Weights of a small transformer language model: 9.65M parameters, tied embeddings.
MLP neurons of a small language model. Each row is named by its layer, matrix (gate and up: input weights) and neuron, and shows model dimensions 128-191. Each number is 128 + 24 x the weight over its row's rms, rounded and kept within 0 to 255. A neuron's up and down rows have the sign that makes its largest values positive.
After each neuron's rows, "fires in" lists the words (lower case) most often at its 100 highest values on Wikipedia text that the model never trained on. A number after a token or word is its count.

L4.gate183 [123 134 100  95 149 149 164 127 104 143 163 134 106 115 113 133 116 100 126 117 137  90 129  98 140 151 110  97 102 124 124 133 101 155 135 135 103 124 159 102 143 146 104 120 155 108 130 134 163 119 113 115 133 107 137 128 168 135 166 115 142 110 133 139]
L4.up183 [143 141 110 120 125 117 140  91 132 188 130 122 133 116 112 131 164 102  81 114 148 107 106 139 110 155 125 112 112  96 136 120 136 188 143  98 120 172 148 112  96 102  83 148 149 125 125 138 140 110 129 107 132  97 113 124 111 154 162 163 143 129 166 174]
fires in: "two" 27, "four" 26, "several" 19, "three" 13, "five" 6

L15.gate198 [126 159 123 175 139 134  93 100 138 126 110  96 121 173 119 130 141  89  96 158 112 113 114 133  96 121 144 131  93  85 128 145 172 107 109 159 125 147 139  99 103 136 105 130  95 129 118 189  93 127 121 136 113 117 113 182 115 114 158  59 106 131 122 122]
L15.up198 [141 135  91 135 113  90 149  90 109 145 111 131  50 144 150 124 135 130 136 115 113 137 169 128 187 114 151 141 135 118 151  88 151 148 147 131 116 125  90 133 135 134 113  97 129 159 100 145 159 150 126 157 101 150 157 104  99 108 162 113 133 147 132 101]
fires in: "0" 62, "5" 7, "1" 7, "3" 5

L15.gate155 [116  93 115 121 141 153  98 150 162 113  97  90 141 136 124  98 154 138 142 138 118 100 134 123 133 153 131 131 152 155 102 161  93 130 119 143 131 134 138 146 135  91 148 137 109  89 127 121 134 151 121 115 137 103 104 136 111 154 163 107 126 121 106 155]
L15.up155 [101  99 108  72 139 132 120 159 129 158 111  94 131 103 132 153 122 139 142 140 139 134 127 120 142  88 181 172 139  96  68 122 116 133  94 153 119 113 148 125 145 116 141  87 114 160  86 116 135 118 137 167 131 153 121 115 126 106 130 100 131 114 137 131]
fires in: "to" 88

L5.gate108 [133 109 154 146 128 128 132  82 165 140 144 165 121 104 131 144  95 108  91 130 171 139 108 110 104 136  92 148 146 115 126 115 136 117 140 122 133 161 126 118 100 161 160  95 178 123 168 139 126 132 154 127 140 147 146 145 158 108 133 100 161 121 117 122]
L5.up108 [128 144 133 124 126 128 154 106 164  97  95 138 129 120 145 102  88  89 128 108 113 109 122  96 164 140 125 150 131 134 131 128 138 125 126 146 132 134 133  97 136 158 113 130 167  91 157 120 138 119 122 127 166 154 142 120 186 142 143 130 145 130 134 163]
fires in: "between" 19, "january" 15, "february" 13, "march" 9, "utc" 7, "0" 6

L16.gate19 [175 123  91 131 122 163 158  81 126 131 127 128 103  92 146 192  95 116 134 129 138 143 106 152 153 140 111 112 127  98 102 116 158 141 117 120  96 123 136 108 139 104 144 109 156 139  90 159  97 130 150  97 127 105 124 126 116 111 149 175 149 134 133 138]
L16.up19 [161 170 183 129 149 157 186 156 139 121 140 133 119 117 156 124 122 111 148  96 129 122 119 112 140 114 140 163 154 130  96 125 125 177 110 124  79 144 128 109 113 106 170 141 124 138 116 116 161 149 126 181 116 118 173 144 133 142 172 137 108 124 134 134]
fires in: "4" 25, "3" 9, "ger" 6, "tur" 6, "2" 6

L4.gate29 [119  97  92 154  95 160 165 140 122 122 139 125 128  90 142 132 137 143 106 106 157  76 122 117  83 142 124 114 122 100 122  91 160 104 150 187 139 130 107 108 135 150 123 148 159  98 111 162 128 132 151 141 123 138 105 152 158 106 167 136 159  88 153 132]
L4.up29 [125 165 117 125 180 100 152  81 124 138 142 143 103 134 133 141 123 116 144  83 146 118 147 123 165 127 129 169 122 107 117 130 167 120 127 159  98 164 148 107 130 138  49 123  83 148 108 129 142 151  94 123 133 179  93 132 139 130 157 116  96 123 116 154]
fires in: "2" 31, "4" 13, "3" 12, "6" 12, "30" 6, "1" 4

L11.gate229 [158 119  98 166 154 114  99 148 115 161 156 143 114 117 151 101 184 130 104 120 172 127 135 110 103 106 156 135 107 159 134 159 154 145 147 117 146 110 107 130 151  93 119 142 124 133  99 113  99 149 138 120 114 162  94 130 128 122 160 105 125 126 116 121]
L11.up229 [169  91 117 131 130 116 155 115  95 112  87 160  92 116  77  96 110 109 129 129 149 136 170 104 134 127 128 104 129 113 125 119 108 110 138 134 122 109 105 145 122 108 109 122 116 120 114  78 133  88 124 115 120 151 135 108 131 113 155 129 113 155 137 156]
fires in: "two" 19, "three" 18, "four" 15, "000" 7, "six" 6, "fifth" 5

L15.gate94 [132  95 147 173 108 119 125 151  94 115 132 115 174 101 127 147 191 126 134 161 151 113 188 165 126 147 126 167 133 106 111 114 118 124 113 119 115 107 146 127 125 141  98 123 118 161 123 119 109 156 107 120 116  83 115 101 151 153 164 146 143  74 114 113]
L15.up94 [134 127 111 114  49 110 116 120 188 115 149 128 101 104 122 136 114 150 156  94  99  91 136 156 123 125 148 109 126  99 146 150 119 110 101  98 139 167 144 116 135 127 109 144 109 122 128 141  91  93 135 102 139 115  95 140 164 115 160 124 118  82 102 168]
fires in: "are" 32, "include" 16, "of" 15, "were" 10, "including" 5

L17.gate380 [103 119 119 128 156 121 116 100 130 117 113  90 157 126 133 112 116 139 112 151 107 123 114 109 154 156 133  95 107 144 120  71  57 128 129 143 106 123 120 173 138  98 156 144 117 141 130 107 113 157 140 157 119 123  77 123 103 140 110  78 165 106 155 178]
L17.up380 [ 73 153 114 153 142 144 139  98 132 145  98 109 142 128 111 125 141 163 156 127 139 136 129 178 132 145 146 121 133 120 139 112 107 120  98 162 146 106 166 112 119 139 115 117 102 100 130 158  98 125 122 135 112 124  92 117  99 112 139 114 129 121 143 139]
fires in: "to" 78, "would" 5, "cannot" 5

L11.gate185 [ 92 102 139 122 140 135  54 134 155 128 158 162 121 151 177 126 111 121 161 157 136 151 102 129 124 133 138 100 132  96 132 126 169 142 128 145 121  88 111 152  88 168 153  80 100 188 102 122  85 108  86  99 153 119 122 141 159 138 138 113 110 159 117 140]
L11.up185 [140 148 134 153 102 106 118 114 155 128 127 129 136 157 155 142 138 122 164 114 126 164 133 136 110 132 111 138 118 130 177 157 133 173 115 152 114 131 132 132 142 191 127 117 108 117 125 144 162  85  90 129 146 123 154 144 136 129  99 160 144 119  50 201]
fires in: "the" 93

L5.gate272 [119 157 149 130 137 127 117 126 108  93 147 155 105 162 153 136 144 124 104  93 166  91 146  96 130 102 141 135  87 132 117 147 139 145 115 141 107 133 142 109 131 119 133 164 100 190 135 106 140 108 153 134 132  90 154 112 101 162 162 141 130  83 130 134]
L5.up272 [127 143 154 102  82 147 149 127  97 110 147 110 144 150 139 116 110 165  92 156 138 120 186 131 105 120 118 149 159 163 150 170 105 141 108 147 124 121 149 160 116 117 123  60 113 128 136  87 154 170 131 143 113 131 146 166 139 150 102 121 103 136 128 151]
fires in: "in" 64, "information" 6, "initiative" 4

L19.gate220 [125 160 106 149 152 128  91 115 102 123  44 136 138  78 137 135 114 132 162 167 107 117 137 172 167 163 126 140 110 123  82  92 112 106 110 153  99 112 119 132 133 145 153  94  85 118 156 103 109 143 132 134 179 166 158 110 125 185 144 106 164 146 170 130]
L19.up220 [114 164 123 110 147 108  69 148 153 150 115 157 129 119 115 133 133 144 120 149 103 123 127 135 100 111 131 174 117 139 128 106  98 132 129 157 129 115 194  79 113 136 142  99 106 146 149 120 166 152 113 167 142  98  92 140  98  86 119 104 138 140 152 131]
fires in: "to" 32, "can" 21, "would" 14, "may" 9, "cannot" 5

L17.gate347 [186 122 115 150 192 141 100  79 156 167 178 121 148  85 147 115 111 115 118 125  98 127 119 133 114 167 108  91  93  95 112 163 142 148 131 147 122 145 154 105 149 137 143 107 110 167 112 114 133 125 143 125 172 149 140 142 150 110  69 124 119  63 102 131]
L17.up347 [125 133 129 152 164 130  90 115 113 125 140 135 158 110 140 184 146 145 123 108 177 109 127 156 119  93 170 161  79 134  70 133 168 129 162  82 135  80 117 113  82 105 126 102 133 121 170 106 103 134 115 128 117 171 114 120 135 108 146  68 117 150 104  95]
fires in: "at" 28, "along" 20, "on" 17

L4.gate340 [128 160 126  86 155 142 131 137 118 131 171 158  92 156 137  51 138 127 162 166 150 161 139 141  97 146 106 117 122 117 122 123  92  93 151 117  71 169 159  80 121 148 126 116  96 135 157 159  96 129 130 111  90  92 115 154 119 157  95  86 134 141 131 152]
L4.up340 [160 166 120 144 139 128 124 146 168 157 124 106 127 102 136 111 168 145 119 159 119 123  83 128 170 102 135 131  90  94 108 106 118 116 141 133 120 107 173 126 111 121 144 151 104 132 176 158  84 127  90 101 152 149 152 102 124  99 124 157 135 133 124  84]
fires in: "the" 76, "this" 22

L8.gate184 [138  90 166 138 140 147  99 139 152 154 138 145 105 103 133  88  70 106 200 154  95 116  99 159 120 138 115 125 138 110 111 161 124 108 151 142 130 102  85 136 124 160 120 106 132 153 140  87 179 147 166 130 178 148 146 177 147 101 125 134 146 138 125 149]
L8.up184 [143 124 135 152 107 117 117 127 152  89 142  98 169 105 146 161 137 139 147 133 123 119 121  99 139 151 131 165 114 154 120 152 141 122 111  97 108 119 148 102 111  82 132 162  90 129 121 155 169 138 129 124 159 141 103 115  96 147 108 102 156 133 152  95]
fires in: "was" 32, "august" 9, "served" 7, "returned" 6, "became" 4, "entered" 4

L8.gate47 [136 120 106 103 158 109  89  96 159 142 122 131 175 154 130 108 123 129  87  65 148 101  74 135  90 168 123 123 116 159 126 119  75 104 161 109 133 165 127 142 124  89  82 118  90 152 144 164 117 104 128 128 125 130 141 128  82  93  86 129 114 155 179 168]
L8.up47 [135 125 140 157 133 133 179 135 118 119 156 133 180 123  73 132  98 130 138 127 107 158 147 133 154 162 132 122 142 138 113 149 133 121 143 137 142 124 116  99 127 158 126 105 164  95 145 135 151 128  99 171 178  74 115 132 131 130 154 168  94 131 130 127]
fires in: "as" 26, "1993" 10, "1" 7, "1992" 7, "has" 5, "1996" 4

L11.gate293 [133 133 119 150 163 122 127  95 148 118 117  86 126 154 136 159 156  95 145 133 116 113 163 128 139 159 113 116 110  93 118 173 116 131 153 146 143  99 104  99 113 146 119 146 104 158 110 155 153 122 123 162 144 115 170 127 155 121  96 161 162 128 114 122]
L11.up293 [156 148 133  98 200 158  97 110 162 130 102 109 127 118 148  98 156 139 126 140 127 123 101 137 128 131 142 141 140  83 111 160 133 124 140 131 107 128 176  92 120 127 149 118 119 127 150 143 101  86 158 105 100 129 102 124 126 118 153 145 162 104 122 151]
fires in: "in" 38, "on" 19, "from" 11, "at" 8, "within" 7, "of" 4

L17.gate86 [ 98 133 130 154 119 164 127 126 148 128  89 148 106 103 106 125 123 106 186 138 121  98  97 118  93 121 170 105 121  90 130 163 155 126 131 124 117 128 155 127 123 150 137 112  76 109  75 141 129 141 131 110 152 127 125 160 142 135 132 180 149 126 117 127]
L17.up86 [114 152 136 101 107 150 111 133 145 112  71 138 139 110 149 128 150 107 149 123 111 123  83 169  86 129 122 131 155 127 150 147  93 127 169 116 136 130 140  84  81 156 160  93 112 136  93 121 113 134 173 182  92 131 141 111 162 123 130 102 138  99  99 129]
fires in: "of" 25, "in" 22, "studied" 7, "de" 6, "computer" 5

L10.gate334 [119 122 135 136 152 135 104 150 125 108 138 177  97 146  98 135 144 118 147 132 120 141 120 125  68 124 162 148 137 106 126 150 115 133 158 113 117  54 118 150 144  86 139 129 126 160 155 102 135 114 132 119 119 167 173 144 119 102  97 136 216 135  71 164]
L10.up334 [128 147 156 126 132 156  87 113 128  99 141 118 168  94 118 150 117 110 129 128 151 141 107  92 136 166  95 125 159  94 121 176 154 173 131 126 111  68 152 148 108 130 131 104  85 141 159 121 149 125 131 126 132 146 140 134 159 149 104 114 112 141 164 104]
fires in: "on" 25, "returned" 10, "served" 9, "died" 8

L8.gate51 [155 118  87 157 111 171 141 127 118 113 128 162 130 104 116  71 142 165 114 141 121  89 158 139  97 154 132 129 134 126 158 121 128 180 132 109 105 141 124 127 108 130  95 150 134 112 108 140  93 126 105 116 124 198 116 121 173 172 144 107 139 159 131 141]
L8.up51 [105 171  81 110 114 131 114 170 113 134 126 160 139 140 123 105 158 115 141 110 128 172 126  74 116  87  91 112 113 151 169 146  89 148 118 133 129 145 124 146 114 149 110 126 129 117  99 111 118 135 179  69 122 104 111 129 132 140 178 127 107 154 140 108]
fires in: "two" 41, "three" 25, "four" 7, "elevation" 4, "siege" 4

L11.gate280 [106  67 112 133 122 151 100 130  97 162 122 140 143 130 163  84 130 114 144 145 132  69 143 163 151 120 131 185 127 163 126 117 107 135 102 126 146 104 120 128 136 156 174 145 169 113 121 133 135  99 130 123 162  99 160  91 172 168 126 122 101 110 138 122]
L11.up280 [137 116 189 140 130 138 117 179 130 150 105 106 129  78 133 126 157 139 167 123 124  63 118 124 113 123  93 124  82 154 100 127 137 124 112 132 165 119 145 151 151 101 121  95 140 164 115  91 125 150  91 167 125 120 150 141 144  90 185 129 141 157 104 139]
fires in: "was" 72, "is" 14, "became" 7

L10.gate336 [153 187  88 154 177 115 115 121 152  87 151 131 123 140 165 120 173 127 115 135 126 113 123 179  87 142  97  98 107 142 132 129 128 157 158 154 136 133 107 146 104 125 144 119  96  84 130 169 149  89 133 109 182 120 129 121  93 133 119 117 119 176 125 155]
L10.up336 [121 115 151 145 146 161 143  90 138 159 115 115 128 173 148 123 172  93  60 107 148 137 106 142  81 125 125  93 134 135 112 146 137 130 153 141 140 108 130 157 118 167 155 111  90 138 139 123 155 110 142 147 134  86 141 151 135 129  80 140 150 137 139 140]
fires in: "the" 98

L6.gate164 [105 140 113 134 174 144 157 108 126 119 146 136 170 110 122 164 164  91  84 127 139 138 148 196 103 113 107 128 140 116 103 131 128 134 155  96  76 154 125 101 104 138 128 108 139 122 117  75 130 125 134 131 118 163 140 113  75 142 109 130  90 126 129 122]
L6.up164 [143  89 112 111 162  93 138 108 132 111 147 141 137 143 125 165 160  92 159 117 104 149 106 121 114  98 146 144 141 106 108 148 149 148 192 138 128 138 164 133 121 132 174 160 120 141 163  79 146 101 121 155 120 118 116 122 136 118 156  91 174 127  87 110]
fires in: "on" 69, "ozobić" 4

L12.gate231 [152 150 127  77  78 107 122 150 158 146 132 159 125 108 151 153 176 133  83 108 166 155 129 119 127 120  94 148 149 108 121  94 127 131  85 146 142 107 119  98 121 127 130 106 171 142 110  93 139 133 122 119 106 163 138 128 150 116 151 128 187 110 118 138]
L12.up231 [129 122 146  86 103 138 107 157 142 104 121 121  92 167 154 131 154 124 136 131 145 101 133 143 105 155 117 107 142 109 120 124 148 104 112 149 141 100 101 106 129 122 109 134 125 143 103 130 139  96 128 163 146 117 117 117 134  91 174 129 112 137 155 139]
fires in: "13" 18, "graph" 13, "7" 7, "91" 7, "2" 5

L4.gate359 [139 136  95 121  99 127 146 129 171 137 109 127 111 146 120 142 102 125 110  93 151 152 141 124 119 136 112 154 126 101 126 119  99 121  90 103  91 156 135  93  90 160 111 104 134 130 105 101 132 158 166 112 153 162 123 157 148 104 137 128 132  99 134  96]
L4.up359 [163 139 151 136  93 113 142 115 138 138 146 103 131 123 130 125 106  62 119 119 115 115 185 138 132 126 104 142 144 150 126 162 142 143 100 127 101 147  60 150 159 149 118 143 148 149 132 142  78 139 176 130 109 142 136 135 129 124 151 137 121 108 121 107]
fires in: "january" 24, "march" 22, "february" 14, "started" 5, "before" 4

L14.gate85 [123 159 118 110 132 100 100 125 182 128 146 118 120 112 141 105 143 137 128 127 111 116 139 151 143 105 120 115 133 120  93 112 118 113  84 100 124 116 144 174 135 207 105 186 115 192 112 142 151 118 133  80 119 117 124 134 178 124 142 131 113 151 131 136]
L14.up85 [161 107 115 107 114 133 129 157 125 118 124 139 155 117 128 124 103 166 145 153 129 119 138 113 128  98 171 107 101 118 159  88 156 145 155 150 127 118 130 114 175 136 114 165 129 108 154 152 124 137 116 123 121  85 128 139 122 144 168 155 185 112 138 106]
fires in: "was" 69, "is" 15, "from" 4, "being" 4, "been" 4

L17.gate297 [ 98 123 130  76 139 110 129 158  84 111 185 135 126  96 181 125 149 142 118 144 170 138 130 114 130 102 102 171 126  90 132 154 154 108 125 141 128 146 122 137 139 110 148 151 124 124 133 121 155 173 165 144 150 132 117 132 132 132 145 170 167 128 115 105]
L17.up297 [167 108 111 135 130 138 109 169 164 118 130 108 147  93 114 116 169 125 121 154 126 127 130 119 114 176 131 112 129 122 100 163  95 108 121 148 102 111 117 138 157 137 140 121 141 116 132 138 116 155 117 141  97  89 103  86 156 123 147 129 144 155  95 135]
fires in: "6" 11, "w" 11, "8" 10, "2" 10, "7" 9, "9" 9

L5.gate137 [167 123 124 128 123 121  71 113 118 163 140 122 105 131 144 132 149 110 137 133  79 192 123 150 139 126 107 154 171 107 104 140 156 152 109 114 136 138 150 107 116 160 154 120 119 186 156 113  70 128 147 124 119  95 113 141 114 130 129 108 161 117 111 126]
L5.up137 [180 111 143 107 139 110  93 149 135 118 163 130 108 127  94 117 154 121  98 119 135 129 141 137 164 121 117 145  92 135 138 179 139 131  65 124  89 136 133 102 110 154 116 140 142 126 128 167  99 114 165  92 121 150 140 172 115 149 128 110 132 115 155 137]
fires in: "of" 65, "in" 17, "mitsui" 4

L3.gate289 [149 141 113 122 127  80 124 145 147 117 161 136 162 129 138 137 194 129 176 131  87 167 148 170 131 105 160 112 145 137 104 128  80 130 105 107 144 128 171 141 130 126 121  86 119 134 152 150 105 127 149 109 122 143 132 138 143 105 125 163 106 153  60 132]
L3.up289 [119  78 135  97 161 141 102 125 101 178 116 105 181 134 136 129 160  77 108 102 118 121 122 120 125 140 102 130 125  95 151 125 151 107 119 122 124 158 115 142 166 128 153 137 103 147 135 132  97 127 189 155 129  90 129  77 148 119 178 109 141 144 119 124]
fires in: "the" 83, "m" 5, "sq" 5

L12.gate124 [ 54 130 149 108 104 117 123 116 154 131 119 110 143 161 165 136 133 118 106 112 120 160 143 174 167 125 100 128 152 108 135 129 137  94 116 129 129 120  97 124 135 171 136 126 134 137 111 115 155 164 106  68 102 137 117 113 155 104  95 101  87 141 128 115]
L12.up124 [126  99 155 108  84 121  88 130 119  94 133 121 105 103 146 122 121 140 133 143 163 109 132  97 124 115 102 113 161 145 118 138  95 104 141 112 131 154  92 149 120 117 204  95 107 151 113 127  88 146 141  95  99 132 132 152 124 112 112 132 143 109 125 114]
fires in: "m" 42, "goals" 5, "adults" 4

L6.gate286 [140  99  72 120  99 112 127 154 110 120 125 173 161  99 142 123 132 120 133  76 129 130 133 137  98  92 137 135 119 137 145 126 136 167 118 151 129  81  96 124 140 152 117 130 149 132 105 170 102 124 113  96  85 119  97  85  91 151 135 110 103 162 114 126]
L6.up286 [113  91 129 139 108 138 141 118 134 112 126 164 184 131 156 127 161 129 151 139 121 138  91 112 143 136 164 143 129 148 112 149 126 160  79 161 140 135 113 135 121 105 111 159 134 197  87 181  99 100 152 141 115 112 135 122 145 113 129 116 119 105  93  64]
fires in: "an" 44, "a" 34, "s" 8, "the" 5, "its" 4

L11.gate20 [ 98 131  97 132 108 104 150 120  96 173 143 160 126 142 138  74 152 133 114 128 115 134 101  88 128 116 154 118 160 137 108 120 146 160 104 183  99 119 148 158 123 149 127 128  94 124 141 108 112 112 116 127 136 123 123 105 166 134 156  86 100 130 142 122]
L11.up20 [139 152 110 146 129 113  90  91 140 118 112 109 156 168 176 113 139 120 150 113 124 164 132 148 156 150 135 152 101 125  88 122 106 140 119 150 114 142 114 153 123 121 143 159  97 143 145 177 128 101 132 103 112 129  91  71 139 126 140 167 172 113 103 123]
fires in: "the" 83, "these" 11

L10.gate254 [122 156  96 109 165 139 110 119 106 151 160 140 102  98 122  96 156 108 143 118 100 123 130 122 105 105 133 138  99 135 155 125 110 129 133 111 111 113 115 124 154 100 104 126  95  74 115  89 147 113 142  94 152 128  96 112  93 144 168 132  92 122 103 138]
L10.up254 [113 172  99  85 130 130 179 110 107 144 114 127 139 121 111 151 109  69 111 106 112 101 141 104 113  72 101 131 112 118 167  87 105 145 167 164 115  86 133 118 123 118 149 114 130  88 136  84 118  77 116 163 130 107 129 142 133 153 156 112 123 161 105 153]
fires in: "two" 24, "7" 9, "three" 8, "14" 7, "many" 7, "election" 6

L12.gate208 [139 104 118  83 132 148 156  85  98 108 139  83 136 125  90 136 127 155  86 113 109 145 158 130 127 162 132 153 100 109 128 134 133 134 141 139 108 115 142 120 111 119 142 170 151 125 127 136 125 134 147 169 144 118 145 135 116 114 157 147 156 119 164 127]
L12.up208 [157 114 115 142 110 109 140 132 129 107 121 119 120 172  90 152 143 144 104 173 169 114  78 142 107 166 177 147 118 134  83 161 105  92 130 116 103 109 126  89 107 108 117 129 106 108 105 100 129 117 101 135 131 146 147 128  97 137 157 179 160 107 104 142]
fires in: "for" 30, "after" 24, "on" 9, "until" 5, "by" 5, "with" 4

L12.gate37 [126 132 117 105 116  97 125 108 170 128  99 138  96 153  96 118 107 140  62 103 147 124 118  96 106 117 127  97 103  75 132 115 206 104 121 129 119  76 124 192 100 106 106 151 153 118 120 148 123 127 122 145 151 203 143 126 128 126 105 138 154 171 114 168]
L12.up37 [112  89 142 187 151 135  95 131 124 168 148 134 151 160 135 139 161 140 111 111  98 157 116 110  38 136 146 136 127 117 133 132 117 138 133 157 163 140  82 119 144 134 142 133 149 113 109 120 115 149 115 137 145 157  98  99 148 154  95 140 192 161 159 114]
fires in: "0" 32, "first" 14, "date" 6, "2nd" 4

L11.gate29 [135 117 184  86 141  93 142 123 127 115 153 141  81 114 138 114 136 124 123 146 123 132 133 155 113 157  87 141 131  92 166 111 106 134 144 100 110 164  93  69 160 144 125 133 168 105 125 139 140 170 145 106 126 130 146 145 120 143 131 112 109 102 118 128]
L11.up29 [144 150  87  94 129 114 150 108 145 135 136 125 144 171 132  97 126 147 133 142 141 138  80 115 126 146 177 157 109  95 128 151 144 141 164  82 142 123 117 121 142  97 132 145 104 147 149 149 122 161 104 135 108  70 125 137 149 140 158 138 143 162 142 128]
fires in: "two" 20, "some" 10, "three" 10, "several" 8, "few" 7, "five" 7

L17.gate149 [117 158 150 124  79 105 140 151 126 116 141 153 156 108 101 139 138 150 146 144 155 118 151 124 151 110 111 122 112 128 102 147 149  94  75 110 173 164 164 131 172 164 167 182 158 166  88 132 171 152  97 176 153  83 114 133 129  98 131 112 162 180 115 142]
L17.up149 [145 137 105 138  86 154  76 143 127 126 102 135 128  88 156 124 147 163 133 110 161  81 123 178 128 109 138 119 126 120 133 148 171 113 113 116 164 123  79 137 136 134 119 116 103 142  99 127 105 139 126 119 103  85 168 163 162 180 144 135 181 146 167 122]
fires in: "is" 31, "was" 8, "also" 6, "not" 5, "now" 4, "been" 4

L17.gate194 [142 115 158 142 140 155 137 132 153 120 108  90 115 131 150 144 109 138  78 101 125 109 104 169 132 150  96 127 144  93 104 105 167 161 120 140 150 148  95 122  86 127 123 117 138 122 155 146 121  79 108 128 148 153 143 101 100 165 157 158 125 111  99 109]
L17.up194 [126 115 173 135  87 130 169 154 144 126 170 126 130 157 125  84 143  74  92 138 127 123 105 155 103  89 163 153 124 119  98 141 125 131 111 137 118 117 118 122 125 130 146 122 140 137 104 165 103 113 141 141 143 172 161 113 115 119 157 152 167 117 100 109]
fires in: "1" 19, "2" 17, "4" 6, "3" 6, "19" 5

L10.gate211 [ 76  59  87 158  95 131  71 165 114 119  90 118 113 118  94 121  93 133 126 125 102 112  88 135 147 120  91 119 135 153 131 127 115 147 180 112 114 137 120 127  95 128 123 143 129 160 124 149 134 145 161 144 141  97 108 104 136 149 115 136 122 114 153 139]
L10.up211 [180  78 148 158 130 140 125 111 112  95 158 143 139 131 139 181 151 110 148 101 156 114 138 136 154 115 130 133  79 130 136 136 142 152 125  99 116 163 153 133 125 156 124 159 166 109 125 153 148  97 163 156 114 118  92 133 155 136 116 106 113 166 118 100]
fires in: "of" 66, "thirty" 5, "or" 5

L7.gate238 [143 106 157 105 129 141 133 141 139 159 165 138 141 119 131 128 105 165 135 136 102 114 150 105 124 106 133 162 123 132 148 137 137 136  90  94 160  47 121 102 130 148  92 137 134  98 152 171  82 135 134 112 177 121 118 179 136 129 132 116 144 104 115 134]
L7.up238 [131 125  98 127 124 100 163 178 104 132 146 116 149  90 167  99 150 139 115 141  99 107 111 101 100 125 156 123  98  80 105 130 139 137 104 147 100  91 115 102 122 154 141 113 124 112  92 120 145 137  92 141 135 117 157 146 124 112 117 124  96 146 147 109]
fires in: "was" 59, "became" 12, "is" 8, "a" 6

L21.gate120 [112 122 149 112 138 116 171 137 176 151 137 108 141  75 120 113 146  96 136 142 124 113 123 140 123 116 162 109 110  99  98 160 144 132 153 101 109 135 167  90 148 164 146 123 121 148 158 146 118 131 135 142 137 110 133  82 139 174 100 179 167 156 164  88]
L21.up120 [137  98  91  88 131 130  90 108 147 148 110  87 165 112 115 130 110  85 118  98 140 145  82 113 101 143 137 144 114 123 135 137 141 116 138 119  78  99 158 129 158 158 153 155  93 149 133 153  99  68 124 145 126 118 158 125 131 154 120 133 173 119 112  77]
fires in: "of" 49, "with" 8, "against" 4, "during" 4, "in" 4, "despite" 4

L18.gate150 [148 111 157 147 103 145 132  92 143 126  93 129 120 166 143  95 168 151 165 132 107 133  85 124 151 116 156 120 115  79 124 134 119 124 132 128 115 101 121 134 149  83 159 140 109 129 160 119  89 146 108 124 134  75 127 139 103 127 110 150 160  76 143 181]
L18.up150 [108  86  86 121 110 107 156  88 140 143  91 132 113 156 136 155 115 122 158 132 125 159 113  91 147 152 131 148  98  91 162 106 109 133 120  99 127 169 112 149 103 136 124 107 156 151 128 168 125 108 120 145  93 142 101 124 119 144 120 147 102 132 115 147]
fires in: "1" 15, "4" 14, "2" 13, "7" 9, "5" 6

L6.gate131 [ 65 166 139 160 171 125  99 128 102 174 118 101 105 129 203 146 133  98  77 128 149 139 121 115 138 168 126 151  84 111 108 147 127 132 142 120 105 121 138 148 150 152 188 132 165 148 150 150 153 121 103 143 105 111 116 127  89 142 126 109  96 121  86 110]
L6.up131 [129 125 128 122 129  84 105 107 148 177  85 105 120 126 133  89 103 156 131 138 101 144 137 126 141 121 146 128 149 132 138 137 144 149 150 154 139 172  99  88 125 140 110  93 111 156 120 148 143 130 142 136 128  83 155 120  85 109 140 116 117  97  93 166]
fires in: "0" 43, "1" 10, "24" 5

L14.gate201 [ 92 157 156 117 123 142 128 140 146 128 141  85 118 144 159 130 110 117 128 154 112 131 111 114 156 143 126 144 131  86 117  91 103 109 146 147 125  96 123 170 155 101 132 105 120 146 130 112 102 115 128 149 129 142  93 133 126 125 141 106 118  89 144 202]
L14.up201 [138 112  96 169 124  97 137 141 145 114 106 123 105  96 136 128 139 149 134 103 105  80 143 157 141 122 129 138 123 144 134 128 139 143 128 123 104 112 183 116 130 129 124  96 142 148 117 135 117 132 150 119 162 102 151 131 134 108 136 114 128 140  89 135]
fires in: "would" 30, "to" 25, "not" 12, "could" 9, "cannot" 5

L8.gate225 [119  83 108 101 115 152 121 104 172  60 111 127 136 122 107 140 112  87 110 127 165 136 160 134 135 128 102 103 139 111 100 142  92 125  88 103 131 201 139 101 144 118 105 122 156 120 108 130 134 144  98 112 154 120 114  91 120 109 142 140 125 137 128 117]
L8.up225 [105 145 138 112 145  92 107 138 137 141 167 145 155 173 118 133 134 138 156 133 163 123 150  75 146 142 134 143 141  99 126 144  95 148  79  78 109 115 123 159 141 178 151 136 101 157 119 142 117 111 143 136  94 153 173 118 150 126 142 150 157 116  74 132]
fires in: "m" 14, "march" 11, "september" 10, "january" 10, "july" 10, "may" 9